config = dict(
    n_layer=10,
    d_model=512,
    n_head=8,
    n_kv_head=8,
    head_dim=64,
    d_mlp=2048,
    vocab_size=16384,
    activation='tanh_gelu',
    norm='layernorm',
    norm_place='pre',
    norm_eps=1e-05,
    positions='learned',
    qk_norm=False,
    attn_scale=0.125,
    bias='all',
    tie_embeddings=False,
    parallel_block=True,
    init='normal',
    init_std_qkv=0.02,
    init_std_o=0.00448,
    init_std_up=0.02,
    init_std_down=0.00448,
    optimizer='muon_variant',
    lr=0.0114,
    beta1=0.9,
    weight_decay=0.01,
    lr_head=0.00874,
    grad_clip=1.0,
    warmup_steps=200,
    schedule='wsd',
    decay_fraction=0.433,
    decay_shape='linear',
    final_lr_fraction=0.0,
    batch_tokens=65536,
    seq_len=1024,
    doc_mask=False,
    train_tokens=572400000,
    steps=8735,
    dataset='wikipedia_en',
)
MLP neurons of a small language model. Each row is named by its layer, matrix (up: input weights; down: output weights) and neuron, and shows model dimensions 336-431. Each number is 128 + 24 x the weight over its row's rms, rounded and kept within 0 to 255. Numbers have three digits each.
After each neuron's rows, "raises" lists the tokens whose logits its output raises most directly, leaving later layers aside.

L7.up1736:109119138143138134105142109137171107154122156125096108122108105145109120141168145151129160160117122112137144147119179120169154170125135134137148143095099050127145125105130115103160121104122124130125140173155104088127150114121150134141129109076173183142132097118119119167120114147124140124
L7.down1736:097122158132119145125106113107112121141133106090075117147112133110112135122142112144116137140141097169135135132117119077116144160143093124144131125160108122159137108166117123111167098121111124119153116093125149119108071142116121145126173149147127128153144143123086130096166138117115108124
raises: "er", "al", "iting", "als", "ays"

L7.up660:152113113148105123150152133123098134145169150153082143096137140173114175133140151146141165120102122108140125104181154143127155107097108125136121114109119167111128162099132106116181131153137139138100207140095108131121146131110134137128116084136116101187112080148136113099098111074092131126
L7.down660:093112104102161132137161153143152110108104085099150169134140138090106131150142132118099102080151116124118124142117156130156136151131168142169149096158115113141157165132122130129126140141128124150139072093154181136105136165156120155115161139158123143096121148157108129103144161129176122137
raises: "ification", "a", "um", "se", "i"

L7.up2000:116119151115128110125146153153113133116103123133129145140109114125174105138160157168113142136110128140120138145109116112110145102114138110127171139144114147112123085146129091122152136125126151125102108160130131120134192126175166130153166139127133103151113117116089137112100109100146126127
L7.down2000:140137166129094160103094098110141119142156157160184107111132085142097143110096097115119146150153080129122092147150118116130145098146145122135104121112097145179139112116115112151107099128111132113095150118168076089134096126105093125115076091099157141105104103106147138132108174107173104144
raises: "let", "port", "che", "jo", "fl"

L7.up1632:116113129104144124150139136144132142140155143169154116148101096134164165140160093155090090147121161185105131106120098148099096096087110110105148104110092153136121120099136136130125082146114106163143080171150145132100143123146126125105175084139123132146126126119196138101122144115114139145
L7.down1632:139160122165104140111099128080131151104094147090116147155139112124113111115184097123151127132135118147157142121109144104162131126086160179147102187114131175150117144147119120117116135123135129120095169097142090165145160154103148112170120124150176120156144119097120112106130116102145126157
raises: "rid", "to", "rog", "ero", "ro"

L7.up663:157128098127086055085094101131141157153128159153169132115129157145134140097146124135140156089131116138130194102139109158143174122108139111110139136158123137133084095075128132161164131096149114130148141098159111088148111063090124109099140163151131170120156099156097128169154128119108159147
L7.down663:082125146086110129132137123162135111122120129110106137114153103157126141139119112103108153094138109127131146098127124113141111138141125136124144113093174184135184125102111130120127140166102106116155184205149160148099131161120138139153133110153115120147140077166126178106145137139074100113
raises: "ated", "ating", "ates", "uous", "ar"

L5.up468:139151131122156097119116131093115123089114167088144070129121074086124109092097177164124117101131139153138116111136115169120121145135126084121124151147095155127113104187135131136145163143135122131132139091151166139150152133120129077152127107146157120112136114112124120163103109157126142084
L5.down468:114125147133116151156146158142133182159128090136112195131106190123116166166164090103157158108103109127108159148117154103158146094138127159116128102132132117096115154095117135114107087107133156110123117123096102193133135134145148180119112098127122141098122141122099133109122109170125134134
raises: "igrated", " afterwards", " finally", "ented", "ained"

L5.up1334:136121154101137150140127135114158143116111130123121130118129146162121128120100136136121135131142165118078097132121103151147166142171124144138062094115123161121112105158136156167190167116117116121130122112128133122137163150148109124124191160111148137063126126155158136133154091141166136124
L5.down1334:097147112091170105165111144171142136099125128136145132085156121105142111129097096122100135128139148122103137170131119082119168174184139143120122080087134117114093134156140150125103118105147107142113110129121131157094178130136128163105166126074094142157096105110158123134124077098113110105
raises: " are", " were", " who", " have", "'"

L7.up1175:147167124135148147134118156199113160116123115120144127131147124170125143141105153140117106147101110127113105139124132149141138126128167156112130125083095114133156152163134161149118172164119077114142143140137101127119134097116135089128156141110134162100075140135114129128114156158094122129
L7.down1175:100110101134141121129124105113184089115148128127109133111108121051171147125170159116131142140152119107121140113111112119128097149182155114109103131155134106150114150099112109158132108117115130122131128122091168083122119167167146160140148143140103137183138094122133154137097102130167159147
raises: "our", "ause", "is", "i", "uit"

L7.up1981:123136154112105143080124131131132119143122144144114127137107081178140140128112156096125053111146125157157090108113159135125146129139123143094105152144117138175118141126122124125113133141149128097085093103100201161158121095097143148155060076085113122104126157100111169088141143147124104123
L7.down1981:136150126122140125133105131120142107151111151160169110082105170166146156168109128103101113155133124099108113131161103084117146151133116104110144096126138121143136097123161161127112134129146146158146114125118151110125134125098135110127132149166137140142109112164139116117111127166090108136
raises: "ons", " \"", "her", "ham", " to"

L5.up912:131119156118113192137138133079123137105156160171177140132153133117130151159120115126108114130109137134135134125115114145115113148099142179155132140113109128139144160090149119111138127119122079178135185155153135116088177035141126108133117150140133114148128109082155133148128119144151136139
L5.down912:122127147162127104100136149156147109125119100141092124134125140155097137090125120098120117118140159112158147152111112137148136077164094116077133108137156109102110090126106104107114127120121130126113103122154130111150104202153153154127135091122121127098115147162106100067125141156123159110
raises: "cl", "work", "ear", "-ch", " this"

L7.up1261:199125102090102139118114110084149143142153143141163131142126095138142114117120120150123126128121138108079159125127127144113132108146138088147138154130144151134165100124105103119138146111150130140103114122124073170103119149099139103156124123121137067125111134098139126164091139132134119147
L7.down1261:170158088116072177134151114113159116133108104156154152157118110123094113156106133143117142120125148101084157099146115141112166135137118131112163110111124117136144131116062102116127143151139110146134104124140103130096149159117114121154136149116118102140162110120121118112078117125120147126
raises: " mountains", " Region", " province", " region", " capital"

L7.up1407:174122160161120135137193152153123122111093105127122118141154131131132121148133116170098114107115159150151138125109130086126123103097115164128141123132146132094130100123118125134138152113200149107116122121187148104112150117098132107125139140088127123125169125118152173118110149097137110126
L7.down1407:168139162119125144157111118118122148152155121142141128109141105090121076109119150122109085160125093119100151147135151153157151132138089158150164113140145130143154135169113138147089127125154129145140116120133120128214118123138131182130107129109153106092110116163124132093141099142121145122
raises: "erg", "ern", "en", "el", " of"

L7.up748:110099090122180115111087113080131096122139127123124161166147095146144117146120133126135096118167157159103107145112159098101112112134092117164118117124165119103105107129084100167138124152160126141168088103122151096138139104130108118180162148152127157095188123137128110147100122112139120135
L7.down748:119096150103106130122164097163100137120141144131117088101127094094068151127122135156147147099114090152124176113105148097157079108108156169125113126135121109104142140167114113102110157164153099149106113130113120142127182154157144131091116118095135128166095157106149163171185137117136158140
raises: "ments", "ment", " month", "ament", "ors"

L7.up661:127101147137138144141130110134130159111125087143125099151072144115114118133120143148160114147165132134120169126129130100124108141122121150114116118120126119115167173146125057129132139150105172096122139148100135085109091175125133118103119141122094135107123144115150099162119088095136143139
L7.down661:096118168116117097116178142151133121096094115163117084114172167099114148138118140077142134107105137154110162132143127182125118181130123162139106133124098180127119125118108103141131147147102128112121161145162123125131159143121154125153088117158142137163118123131110128151110123153158130124
raises: "ler", "led", "lement", "ys", "urg"